Weights of a small transformer language model: 711M tokens.
MLP neurons of a small language model. Each row is named by its layer, matrix (up: input weights; down: output weights) and neuron, and shows model dimensions 144-239. Each number is 128 + 32 x the weight over its row's rms, rounded and kept within 0 to 255. Numbers have three digits each.
After each neuron's rows, "fires on" lists the tokens most often at its 100 highest values on Wikipedia text that the model never trained on.

L2.up25:131106139073127143216141173097133117155099116126129134117074147082124106118104145125083131142118108126124122176045065138124157158139106141130103136104095076135146108158121170118105153134103151122131145083136067114133156164126162095104181092179230125114163109152117152115111123096163165091
L2.down25:107133144150120055152090140148110094154141149089161175158145075165143135126185131111147112117137147149129121074142164146120107111142098165163153110165116138132085124116255134120136112090117111181154157158087112104133147149120082114209129098140116138120089150121138146075099132100105153124
fires on: " and", " such", " but", " it", " or"

L11.up971:133137127188138116064125169170155147134134112133179130094061124132149131117180136099107104083099116148168161125051134126108079088101141093111120135189059176185122086127116151213116146115089150167105135173156124048133092131105124142142191146118169116117125142096113116138235082157128105116
L11.down971:087118102107124073057125162125101194143116136170132205103199118117176117122088119090080160086133109094180180165130115120132122127058145101099097139067154152099128093097164127156148092093128169117136112141070160153066091113157131124215141160145145096175107121136162130069104103138158102090
fires on: ",", ":", " in", " the", " The"

L5.up209:134124181134157167092122169102104082078127096135072133104063150167159119145110112074089119111148114133159081148118107084109133183127145127077100102113167108168151154118119118095133081157162161062157101129121112115072123140129108156000091161046101148097126144131212113158160178092165168161
L5.down209:175108096196139093123182095135139113081105144128120081138111098119137150147136195184115117191096081132147072103133168127179175186131133093065142120153151133091120148109230074065146085135144179099146139129052167079119149094218133041111107139069151112118133121146166117103127118130137060129
fires on: " women", " Women", " children", " Woman", "irls"

L2.up720:080116133129086138112164114161130127141134136112115177158124114103140158155129157095117185147138160101073128120100110078167138107101178162141135126095116150125060106144113129130153136191081138080127121041141128175112094154120112078134160074136159083181139096113134143124172123108054098116
L2.down720:084117071155156107133145126182152159151100177085154103128070111082148064161112126172119187115142143128072097063101143163063136149157100111208123147119109153079082122180129126112153150087101150106129126118131124080107175123135140063107094097160124108162114102117138172118136176130134117163
fires on: "\n\n", ")\n\n", " |\n\n", "-", ";\n\n"

L8.up138:075099186163166115157155094136114081147150076086150088112075159120176159108176140100088190128084152106098095115104155171129162110140098136136171130108109141134174117101124128152108156138121154176115160139159114149172100119091097124137149129116124164127122082125133118123114166097165159115
L8.down138:137135143119134030151114128097124134111079089114159151143150128166127152127104115148157101106134131138128094157132102181100162145150152176145119163184127139113098088136255145109171149133127105106105109118088090161145128167149113093152129103106093115123102137157186079109146089181144126087
fires on: " to", " the", " |", " and", " as", " of"

L8.up907:194134135088122115168122191141088121124183136118146128101055104077142160114126137108096157174106117112114109131105135156160079097094128197129087162125146152125126110152118082070147105131152045140121104109137059126207094154101057167102194150076138136102116158155107174121148080093125068111
L8.down907:131128117076203132155034149110089154139116072051131197156100098086122169156166128140155159153106183149129132140137115210102140134075171160108144087135078128167137134144160077112150170141150129111178086115161097138162114067108130161156153132109145149094130191099120106115091069120121115104
fires on: " and", "and", " &"

L13.up310:064136110160156133109089147120073150111121141153168102114094128070163130116156168138105145135111065156134111114121138174121145118129183091121135108163117116093166108098098115107144109175215137175083165161099123097140145074049135093168171156069091145130177090120106187140181109121118072094
L13.down310:123113106135110000119145138100113105103105188149107085109128187097164161059137081141133140118103146131171095120168128212138169093117146089080146135130142091138119135121017113102106185170196152131122129138146177147142101089101120145171112163111100126125108149127158111136149083150143099098
fires on: ",", " |", " \"", "),", "-", " ("

L12.up285:129149143158105126079100204109163136142160096105173108130114158128116100127130105133132123120119136128128134139094140107224142083120122121100116131095088115105149131131131121162097152145098105179098140149114131102078170093073175053131143122144141125109149137171116109100186140171107094136
L12.down285:157135085139147013102156124163115165181140124131121059045168108122131079061140151112122112072117150196148180086090152148082197134154123162115155176121142144118154107107255134169114134097134180126169198152187152101120059113097158115207090141151125100157137162109147132138069123134110107083
fires on: " in", ",", " a", " In", " "

L12.up896:084160071140125142128151168127026104089126150156142061148129139156077092142099063173099118116143101192060154159114097139124081118151119125132170088121102078115100096138102117116128147068142082110167143102176080172140140129117146162109141190065164167126135122155155134186119158127139161107
L12.down896:147126170105114124126124167132096118107106167134165102138104134129128125185064084119164109093168118146132142158108087118106093149105110098147183103148058085103069153202012129163169113114107084089176131147184136171128141178161132134119164148106117118162123135152140114128138129124108137137
fires on: ".", ",", ":", "19", "-"

L8.up955:112197105174178131160175147118167149065117036192150109095115161139151146161136082098091133077124102162141152148153147134124199143114120061075165167120158148174120124116117096159132146155124138107189091179157105140180166098167107193147096141087096125137167142135160097120150175105123083108
L8.down955:127216154136107151123093133195190126124153127107148114080094095109137133155165133151139105163166109126116162148169166061133108125144164095166143060181166136129185134141120089091146157148116125129072111103100063200149156127103128152113162117094112152099143113111146139153178155160180159151
fires on: " time", " As", " as", " where", "as", " way"

L5.up178:123165153184151106106170159104129133098094105142103128200142131163169112122104095142121106145090135115108107177085069157102176205163181124104126178083082164112151167119119203100118234128112154115123124127176116095154154105058140166184147123080148122103113133125150233111101156138124108123
L5.down178:110112168094181000165177150113167133111226125131108091166125156124182064122124120114082179194096133120158070126116098150140168186146129122134103165117120121086069129146135121115141123138149163116138169084147131149179113087095151110109185158112128138164144097112113184183100142119119175123
fires on: " |", ":", ";"

L2.up1112:126118112078122110122121116094025133167110134119172091194182107173132127108120187113121070188104104135141137147042180104085122102188173101145095206088123097156136102084119134141105110123127077122124170133115047173109101152147149132141141134078152115070129087173113144105173125156138176153
L2.down1112:142145120151136000182071094142196140086090209141080171097136055184108137117117107140193098118147132124140123134149125119143166154140136163151145111132106169112062131139141109130070125091060149162120131107123134076135065101137079154142152161162176139147111119095098148103121146079101094119
fires on: ":", "-", " in", " |", ","

L5.up1026:075128145164110129129109138075069114189156103117165180142116065170118123159124094108142190171158086157134048083103100111145128183115119104128222170069098146111147178079108123117143137151126156100130165160110126130127147128125156128176088123093117163111102105149108181083105145086135117136
L5.down1026:131155109137115000127136111144121101127112110120155132116114179122118133065159170145129129136124125149135135093158130121122101109137141122099140138202150138101136106112255116106116162094091137123171108109132119163087124136138109121148120143139102143122107135097126099135138122158129107187
fires on: "-", " code", ")\n\n", "\n\n", ".\n\n"

L2.up756:116152191144115130107155143119104169117119152124138186149121090109135120137128167099156155139117114153079123210094089092114203130077154190119094103130144133116174137036115157133187107143161068104129103054206119124162112145054141052147177122157110128146136108107070139108144073057139094143
L2.down756:173113054158132066147093066111143124116120148146133132121095122193095083178068072149135148038144080113118150094164127130149160113173135121175125100173145148119119179113255120162145134102078116173126120161089185102115182093132107161158087093145063173137106174120158121126182178095141142147
fires on: "-", " as", "\n\n", " sens", " bas", ":"

L12.up961:108139155179124129057164139100094132152158094163144081133102189131167149164121093134138210112177126158099097173142144121075143095109190140092152146128145090109118102105122152168104157163148187160133069099099122187089178162103095116170208152100098192102133100150069154162159109087125191126
L12.down961:123095157156152168056178122162119151151152142078137072049122119166119125138180135152175145100088182118123135138132120129086064148127108088136138126103176100135172136078025087164128095149142142117120160120076106097130141157181127220088175179159163136077071130108166171132112091215049097132
fires on: " ", "–", "20", "19", " ins"

L5.up642:072147073131117111174117169130114130144134121120154068147084076090113179122190135132090194136092148094035100102096130073142170159136159109096147152109154093080168124122119154140125140092119106144142075054160101136158133155092133102049167147150104171151094189073128149138179162134094118094
L5.down642:113110148174107000125133116142125118144149142123148133096176123164137097106125145127154094122165118155129078120162146137083163177111119167126156136138132135084139082069255090122144147117113101134128104128136122149100125132105124132119139150156140149133098129110080148109095129122124126102
fires on: " =\n\n", " |\n", "\n\n", "==", "==\n", ")\n\n"

L5.up492:135129118069130123131110128121104095116176116112159157140145164083168123142184181120061135118067184159093127131103162165173136151122115182128114131123107121196143127087115140073152144096122101112185145112164066164131138142085116062086146141122177118136117104159132172152115080093213129108
L5.down492:136155146151208086149119130142139122162110133113163110082103083099146153096102116161184106068119183166154121141131149117038153171165168126147152145127175127106119126108210101112075148169136149123136129157152078107177164152094133124199126158098155111094119184117174099099110149078151157098
fires on: " and", " such", " other", " &", " or", " as"

L12.up139:134092108151086141098075123125126120137145121167123111148126186089173104183127183110135178107163150109132126137066130124103116134107139222148120140095154142107098091095108137115112186176124147103168089098107136145118114120143142106118151090069085148133125071085113138160137162136089172143
L12.down139:139072116180095175104181119172152113191128094121145073116106085186144136176145170148107086109118137129151113126100105053063132180145147079164179165070201130117136111136122126107197117096139117068111160181118156112123135123129118129065178106148119126127125130140120122095117217206127092157
fires on: " ", "–", "20", "19"

L12.up101:072176173177166131167141153135104108089063127092129176120121134093127072153122078100136107118176137144117100125060130148117063149158163175157133135140069114108106155109102091129099133119127078142147113145168115084158091127100139163163182110170164155126108126159137140163097147144165100080
L12.down101:146114157066138144184143176120093105154143084121102185115094110136151136128057114097121114088153128104120192153106074128161104130180154040151083185120109111085116124164057098141106141146109163121153133077203148179132109177140164172126119113099138107137148181163098133170153130106124173127
fires on: " ", ":", ","

L11.up454:128112146131161180090153060139104155122106101118064104161073124120085125174091066137125132136132100139198212159140176089111138118087144115071097157144162132099150144143113129139120093144133135152149110134125124112110192152117157087113103172131095150102095119106084155177205139123151179129
L11.down454:085113135158133135167121132119116145141116151106090119111163142128114118164139079236129074091154086121137147110088135134000142118128114105162123181123205102078142156120226138148147101146126113123124104145106146126138132157095146142151137141141160091102110151052125121118109144127158112094
fires on: " ", " spent", " served"

L13.up610:120131115138062095153136086186032093147169187147129123114110151167114119117157111132142151124100161130119109183077154159169070153190103138103123125127106164188126113105150162166138183088149115150113160139142100091132208114098130079106133020057128129102123127125053142187132164075137177100
L13.down610:137141159124123255106147107117124144149125135131129131141107121088142141117151141128121151139125109120123113122156128172107123124125121149107115145119100140122149141098000147109129153145126129124138130135119150116120128127125126126109134126132135135134135126144148115130123114136137150143
fires on: ".\n\n", ".", "|", "^{", " which", "-"

L8.up129:100157127101095138116136151137155126126123079102131164123161102163109065095103127174074094122137137151128159181164154120135098122168163092075141163115158105130114102108118099153134189156080163096127119116126053186131165196135141168121121098110066151135228073154092202158164140133151148097
L8.down129:191145132117059164152169111137128140138123208095129187151145135184112099110126127076211112167153167119158149115129174164150131151126098119095080150117143083092104131182159088137121138104122141108096122166132160134158162087165113150109139155130054110135139118156085109177147121132153138180
fires on: ",", ";", " in", " |", " •", " New"

L5.up741:150146126090136139148138063111168123171126135087090101130129117138124164128157130109146208138144120169133178088138112147145099164126166127067131120132177120123164126114118119148108111112195091195113089153150099081148128141128189112143099079086122202162142195149080093150171068110081134109
L5.down741:145137105064109195151148124145116062125085183041074116096154124141030090142180122122166120122176085147146152086080178166121096184104140139170182102111088141117103153147137102123117189114147119146150096156149093117141111161140143179086106165153116084181087124147119123101180092134108152178
fires on: " ", " of", " after", " December"

L5.up892:127104171126116155148175119111131117125107129113157100161094081162147099169177137152063103124136146150174141179068107170136204165113122097096167120129099118128116105105131139071131113159109103166146089173156140129165118086164124148089155085146179113123147084112124198151148103160120076066
L5.down892:048119129129122059114078116183125118144092120136133110134102081159139137145114075192045135143127165083129103124136056169117076089175075101103132124073133117183128125173161117086122093172079132104083135055090137097150104079094116159151113126163131132136117070091123174096080089190109160124
fires on: " km", "s", "m", " m", "th"

L8.up335:090156132163060105147159125099112112139130132173149180127138116188099095079119126081112156093127144160126132157143128097164184153140136057116164174144113076151046120126125138137144141164104120100167127134105104190084117143073171192155107134114081153132170107150132147138081119130116189100
L8.down335:125151124159123025180134132112168118175131173154179155112162140159083154051174138192169087158143176180122102147120135095121154135142149098151129175160091111111112099179255080145167156106139086086199160112134124164153120077136077130129077145117114131141138134144132122141094147168161091110
fires on: " in", ",", " |", ";", " •", " to"

L13.up606:093159152130138106097081126107071131120117118093120150165069154159086075155175069115133206115126109147126145105088139209134118092121092133116166149175133079129146095106137119137110126111115160182125106120182120132087134088093114095119138098108098201174088146182100153182086150116111093088
L13.down606:120123134093101180111106175133156127178126099163127094088193097078136138102175135182165074160087118126109116125139142124140124093077151119163176096140189071109103107160000116107127162085168123082154120148114135147136147129140158093148130114138139104146049155184088146137190096081124165125
fires on: " |", ".", "\";", "\"", " ", "|"

L8.up172:143180167107113154111206128094112126140129082137113105124129122108119144142093104145122193061133093194120174155162119100180063123116155122135151127072200079076141151117136109193090116155145162128132090139158129076139189110152120076111103105035104158114181141151120114166180078075115115121
L8.down172:111131144080119099159120073178163098115114206091134175165129136197137110124155136201118103101111099072066167100133122107147128155168119142131074112195174130140192167178159126142137141098093087096119137150152110147148147121167106130113123184120156059098125072095134107117116075151141151097
fires on: " ", " album", " sh"

L13.up389:131137087104099149122143118172082143100086110085148148151110092184092069111163131117140130090115123119080122119120162092102104129212119152094102098150096116170121118055111103150140144106129108169140177161148121165101101122142142132129184143111153162130216090129191169124121102144125147098
L13.down389:178135119087086083169195153098101162170130121064117159156172135137108175110134100150132078162137114141128205143113105139154083123114131078142150154116079100095129186191231081102141111074077114151143116138104101133124133087129108171110070122148129105106122096162151140135128126159175103133
fires on: " |", ";", ",", ":", " RUS"

L10.up407:142134167138102167145135137119133130138124110100134077169072093139147126151163141105133120121078102085132117155126064129087159165115129086130148112120134170091141136153101157133122138195111065074180078173154132133171139112137200169120160117149148195201172177070079135112115103124092137082
L10.down407:120091183208099079144172111148144114148135116110094092118122134159165129156146097093092118092132092083099127147129171158128131070132099103123228108130146135139151113194131132089131075135100147180096181168169187135131086118186126066186099121139160170122150146179150108165153097099162140156
fires on: " m", "M", "b", "m", "h", " b"

L5.up627:120203107120159108151177155123085104160126079144106110171178079127131121139173040122108108180098106159119070117117118119187094136168127089063113130135207097089120123096134118141115130168179124138149102135176138084125093132138160118146136111103146077162151096149116100151130130097135122123
L5.down627:169121159143135095136120106133175144129159186049035182139128181115107135152135177128128163155096121130129157140154177123121177072111143161121107153169128161105173125123206110078137111099111131091060106088105186192094169225131074160136135140105139158099108080126109119118087150150105105147
fires on: " ", "–", "-"

L2.up508:155056191112113111143128135144126149105102078099148155145123166197098133127211136087118124124076081156096139142094111076187075125108195128135130152081090113134124146140126197178148182142082151113113150123165120123128103210108129123146162200129116097183110127137117118145183102111084107081
L2.down508:143095107165098009107110105138101137123131172079090154115126110119140088083160105135190133104105113150183119153116116091170158087113143197137163119094123105134125100160195178162089105108178112087122139168058130104085163129084130153171088181125132177109112123147149043095111120179120146122
fires on: " of", " and", ",", " in", " is", "."

L12.up86:112136201123116133151085109123139093143092106107181157098065155112102086159114172091098127138114152121099147157061095146111109088161158156122176169123119067130128148122126094138127129163142125153105169125195153140153070138027168067154148073124084090167145130113076101136078126067163142088
L12.down86:104119115178134124158177095183130122162105130159125203140094122091151147120126137092087125081148116077121126115137077120138125128197178123122059118123119117085129084146139127152102145089156140154095180133124119141144139142146143163177146070124186122128109132146125162130150169111092141114
fires on: " ", "19", "–"

L2.up859:106084160127155122100137215144139167154108141226150162083151100160135087109150117133101097093100152124121112147134133154136169122150134123149200143113104131125121162118122102168146077135173145210087142135127108153186093128093107161123160109124118093190156118179207143132159136100133076095
L2.down859:116200106151137143169111083180109145162124152134181109139077153161202134165150151184185110180182080137176193169163105183183134150143092133117120076136102139130138149085153088109109139158118132206155115091143129193159116050070085136060103086103134157159129128142128066137146158123160133147
fires on: " as", " As"

L8.up641:186167125177157161071196109098117148152125129195128122109103171105179145171184152149158128104109163161103100142144109124167107112144128111163110151088153115125074150112106097110132083071168093160111107151102065141188128152125126139131133082134058120147181154114133123152086162096094111105
L8.down641:146144068094103155138109109136099121138133114132165104108117127075086135193170105145166118173213111088162152130132118124147148098165130115131137131069177097112140097211066110105139164122164103130108127153172126155140165124091097149128162107100085196097125139133166147142132108135109161159
fires on: " as", " because", " As", "as", " Is"

L12.up377:061128074168112131137143140164154128139132150131160079136170150135106140098194137130117148185141071144157141167117168084127129085154143093137184098132095125189144098111093195120118113082169163139133174111165065073154098142122175099156106081075192157123147101132086111069156142129149138109
L12.down377:101107095173054056178103173149166106144114201116127078085110128145109105077098152136182116176053113098152138174119137109145177111161095097177123103164209164117175116101183098101105127119137203110137160089118098052112142078128026101134095128158136146107134135115068127119104119110089138097
fires on: " ", "."

L11.up260:078109169106108163126120209174181118085137122159175149116074169127136106117179133177145115156152123131122156141089112105190151125155168082110154090161122163085165122101105146152139142116150181166114181105178068149170129094099097160164128095076119167066114138116131149168097160142160146099
L11.down260:044136025188101152103152157141117194154177156152191109087149106108111143088099157113146136182140125118150153144114137104109194082145160179086085120133166118129081128121151130169093101102086173111107211135110093135089168024159087103129093090094150104116139080121094153104084156146092122064
fires on: ",", " ", "C", " May", " August", " December"

L8.up314:123118128109119121151036135097136103076133133106153120112111066081079164086155173110126147171100131160121116127177142179096144098114172099162138199139082106082169133123121184156118086082184177095140133162176088090168126138075182148132171130113119131125185159151123210133155064143122076089
L8.down314:086156137109101000108100155125157069133169218116118117145152128206104119072074155121201170127163135157161104135180160171154131092080131153086110101139120119092112145126162080161129102125172160141133168152193084140160092108111112146121144092113194111133129120122108091128172112137153096150
fires on: " |", "-", "|", " and"

L2.up742:151130184098077132099148103132099227143161077172126090155080189122145106105144091090138134081104059147070146179093142119186087053121124126137083129147133090124131110179120125238084146113136137132080115181122151074116111106154151036115151132089142157114155146132113115152078115075135106125
L2.down742:090120100146122232171125106080105101189099146154073173195118068134115137106185095161115114079161116107148111109135111141151133147118096146122114122130151124124087086107169129086069099121117058124171129102149127111113187127143167109106119136112148142121125122120146082100133150129124143137
fires on: " it", " ", " $", " there"

L5.up875:135150106076112129174133144060123090156106100121175186140133130171104101118126111096110128173140090125133081178125115120175104095116154114112185205090160087145097091115117149102122098202107103150135115089155109157090140089032142146155107115107161150099199176175123206137125135123112133115
L5.down875:138113161150101091158169109065183154138112105162139149177181124157141122109158137138173171188143141109115137183138132161155130116146140144149152174110056099120089089147085116151150104111111141114091145128078095165108128140126072125072105141124075143128108137107133119117091128131159111130
fires on: " in", ","

L5.up1107:177097158108136107142107174088070136095116118137147119099120102089166143169145164062080134181059105128111153152087105153091098144092113122099124155118156145107190173145117159169131140176128075113128148094123133173133132103148133106102204137149196086117131074166133113132134183114198116105
L5.down1107:119093119137114046118083144088101125138184137089125140098180143137128118143077160146105092115118099138138109101121119101091139114189096175130095097148131111072080104132255065087143096108120113159151200163086149118117169132114163078173140127141123086114123148109131189041130164146118054124
fires on: ")", "),", " and", ","

L8.up926:144164162173090101103149131104157105132108095147105144092110091105216110153125089122100156165145115124076111153083126086173118132229125117088099243071163135148154132113115169062170120109147066092137115109162145193133113124137130144107177127146133128087121136095124150137120134116143156132
L8.down926:147090208128109000146122108116145144109192113130150108114162132092113063173069141108119096162150165136156082106105122115124157144109052120090104143095164129081155144175195082119114158085135085149069164159111087165124167138134130054124146075137077069151157132112117150128137090090118071111
fires on: ")", ",", " |", "s", ";", "–"

L2.up695:106118150161126142095126119171061119175153121098143141101169149160116139127125169110115127180093069168146101116079136062138119197140138155115107107115101106112088135123103129114136100147114104083125131121123165124134134118089151140131176090127080184181125108082099186132107133067102166112
L2.down695:083170106119114028145138069163119136154113130160138129084108140102071108117083078074109112167128102111138101136127137086168075087142133092102058143135116100169162075149255147077117122136064117089188151180086119188103148131129171216114083116133123122095103125182170158138113115136130124073
fires on: "\n", "-", " of", ")\n", ";\n", "})\n"

L8.up1052:155185158177109126126139096128098156133139100094146065181100085130057097117111122084116115126082162140163111127116123141133113113142128186116159109152083160132138148137109173139076093122139147180114130099170096114094120183066164091108139132152088164145124127115134163182151169092062172074
L8.down1052:138142048126170245108145136120112129108191114168124127140063080063171133092088120126115104161118127093179116106121119088097091141118152143109128131179117072116129122124000122118102116150140161087103149159177093090140063164099161169185127134174118158123106091144119161139110205158094099155
fires on: ".", " was", " (", "-", " Mar", "ec"

L10.up1108:093168096152139118108077167108111141122164142140180143102098107128157121067152196131127111163087116165143097108132147195180151180101177078124162133149061101111153168122122136147112095159162198179174137155168064067123066162129071122130146151057125091124167155099142100135159083118126070081
L10.down1108:146111130113132000097104158141122116119119141118145069121139087110158150068133155129146145132101133098179103117157100190095162118121164096082106112149142125073133146122048119120155082123174164083080129136156184148157107168122138134115084159098144135097060116129133115084143100159146083121
fires on: " |", "|", "-", ","

L2.up476:191137172141156126095192181105106114130127081110113127158073180151145121134118142125119095073152101151182064136111080101126154128134161129114152189147169109183157169131125132101104144160135115093167120084154077071139150121111135190158133148121026170087128153174125151126178128138158061108
L2.down476:079138165141128152139178177129087148082171146207157074198119137149093149109085162179174157123048137154117120132114105134099072119096170136100131116140178053095138095097130113141143059093198164130072152085129135146132171067103150154124060148104092154157144121143117164101083169071144134092
fires on: " people", " Women", " women", " students", " State", ":"

L8.up1049:127139136127173139156145141132150107123106093089126145090134051113131168144122103138002097112000154169146193111109160136096130181153166104078125084115149107217130173152122151096140125091162095196129135108120077113144145143112142088136125074120155106128122112138093126181093086102138147116
L8.down1049:105119119102149031082116153177118182098143119134088179061154098161070120151120122130120114087140146117126113083132158129067153126139130179123094115128074174183133146094201092135122163182125180125143157196101125137155120095135098105126153169099188120163130187107191151149102088126082108113
fires on: " and", " of", "now", " with", " as", " in"

L5.up1109:185120105104134123141134123141156130096114102085127111153142126140166085114094164133078108146102119099059177140127197088127080098151149150092191133137129117130192120123124150163126156135090155122125115107110058133124178196115108194116155112103119159149128157076061152152213151132153151131
L5.down1109:096154071112093115136143097103116086172163141131182129104158138143088071095110201157144046173172182141126140105184121151114169151129124059116141116115147132113120137215180070159079118123124133102130152142111100165120101115086114097135099119094109146079152227160132161116172087171158121152
fires on: ",", " London", " •"

L8.up36:062124134232143112084171127115159118138138097142112107087152097167111162112179130136149166151098155107133065099102156140113131149111178127119146163118127124142152121168122171116198162137111171123075094124227137151111133088117106072111162109139134087117141140129084155142091150101165160080
L8.down36:122132129121169000167097110162124117111132172163109141184143138120115101106126123103150148149095127141140087129126121181140149085127098148133145170155115082119086145123255166141140124152116103156161151128100142122131203172106127128116134117136141149101098083127154117134098125113131081097
fires on: "s", " of", " |", ".", " in"

L8.up231:148097152165099112161179162119126135077127120135125121127120104175098166134166130124142120188150115083122092092037161161159073104180099121083166123112128150101089136081140149158091195095113132163047188165157072118123158053111109105082204105149173163100115173131088152137145164099150139074
L8.down231:100134161121142000085088129170141126131097174125128148093138117122165128114136118138128118118151136131147155112120164128181151119131125145094107116148128110132144106174255072145112093121130130171114134140054143120094108121129136123113115108135120125167116137137112107153116117145137101118
fires on: "|", " the", " in"

L2.up390:154109103120136126119197096128081111192128130108124105158168118137145160099119158179102080171087099169050173122144132134139111114091204166098137186115154111140076125102118114111074047126116199175070119193149091192074154190166116096089159131121137130121133149149095117097195104147080130085
L2.down390:138159194158171146138144126138095142125118105138099153101138096126130123121117152088216147144124160117071066186076095119083122144153123153103122104091098176123147103173120064099130176110079162115174170116118135157137170096060124143145109157120190182183156196173137140150112153077158095148
fires on: "20", " |", " for", " |\n", ":", " at"

L11.up443:092168094104141123087106154137165100070101126137166109127128112130168138100132137113103133193114129124097127108124147110133140123171183125118131130100125108125194125091116156190129121168148187154118095132190089123129143133100137142158177134111106159135177175117109172106154084101134090070
L11.down443:108171133115118058156121160097170144148127126142148135091153161122167153070088174168182139192160116105156091104157142175124119087093172119058100126121133100119149173106103110093126131199162188116111135157200182127149078198075116180108136123096132160159075170142151134086156088167113106082
fires on: " |", ")"

L10.up929:090111107110137146167070142103118118131106115158194100151086162079084161164119138121111175145154110132123112140074146137103144123123121124065118182090146131095129142131111105079100142166149191155130097103136116104097145132105111114142179114053125135183156102150109093157191175113162174121
L10.down929:145101063190137111069140130095152171151145150198144107108112089084089076131096145128140094137139103104118117134148119170096144136070133127118126120152208120144148133123058052076100082101204162115124108063165137127131109133122143110172084203077158132116128159175149119145162154091109093173
fires on: " ", "–", " |", "20", " (", "19"

L2.up14:128086109139146119156163140111078178132131099124119106093106089166177157107118071120126147123208081134112095099098159130108169155178156102070119130115197100158131125104136166123145102073126138123125115143133124132165109118136178160088119182067164107099126140137147153185153164093165151150
L2.down14:099136111135126169110076118148128121059160115099088128148128126060170077107064202107111114130107138177172176105123114148108184118188138083139158097169115169079191091155124149140156109125185119091087103160108077160189136168153150141108116105119140160056186121148117144151111077110109086157
fires on: " which", " with", " of", " where", " by"

L2.up1056:097173127180098140113142094144101088137115118087110162149131106111124153151135185093120152144162127127079096154104045077142131161108185162093130139105156088154080142039105164107161120175117070088151151041178109160158096174098138150164160087147129167086132100112085165126177077112125151100
L2.down1056:123115054160174038095143073119165126124117188126167109155127170144127134098093081151159169077127133114133101122134097129097151126163103087164135114095081123149127108141255121141090162133063157096136086140090121154100163138133118151138096073147134130151108144161156138103153153123177149097
fires on: "\n", "-", " |", "\n\n", " ", ")\n\n"

L8.up563:113103084157177132137161115099108142139164127163151120142098081111151147097131100182049112147132162132095152095051126043140144149179165158098112121125170106161109118104106178105131154105137200154140109111152101107135050145129179160130155146102159150095090100077116120160171112121121171107
L8.down563:198142080145091175183119151085189127147080100094146148131085061166153176030111139170157055097115119079175131112137156071162152146114119146150147152148128220138100159083115136167140172109159077125064156130114110149112071131147121149103057119180090146133154148166154173133163170095091177127
fires on: " |", " of", " with", " his", " the", " a"

L2.up574:075189121166163151126162107159105115156093078141133158172141127169096134120137129099117144147118117116088172127112148156218100094185127126138190166127111115084072096128110127160102109092128113127075114199158116121120172103128166062123140145126117140064178139151115107188101109126063076142
L2.down574:171148130138141050121145103154149144159132162096146112132119151171143108090157145132140140123189087131158112120142156151147070107100143111141135132147123117118168161167246154122137155083103181174096118114133106205112100129114186152164088134133158165151090166038140129074123082101065103105
fires on: " ", " At", "At"

L11.up285:118144147183112088086204142188146153128131118135113129143123124107152168129147162150114095145126100126115114198108150108168144109145066144143118125174165142181154158142112165095151151080131149134103160096172163117170094081074094198130153127102123136083129151070073174157156126144082148109
L11.down285:161109148121162000189084177113131137105180184149111162142138120144108139102068135167141130171159127094129111085126120065104150151075144154146113126171091134129090058121152100156071130109121134104134142120091128165103223115123108122095129155114143117166146121110104160125151106125108111179
fires on: " that", ":", ";", " |"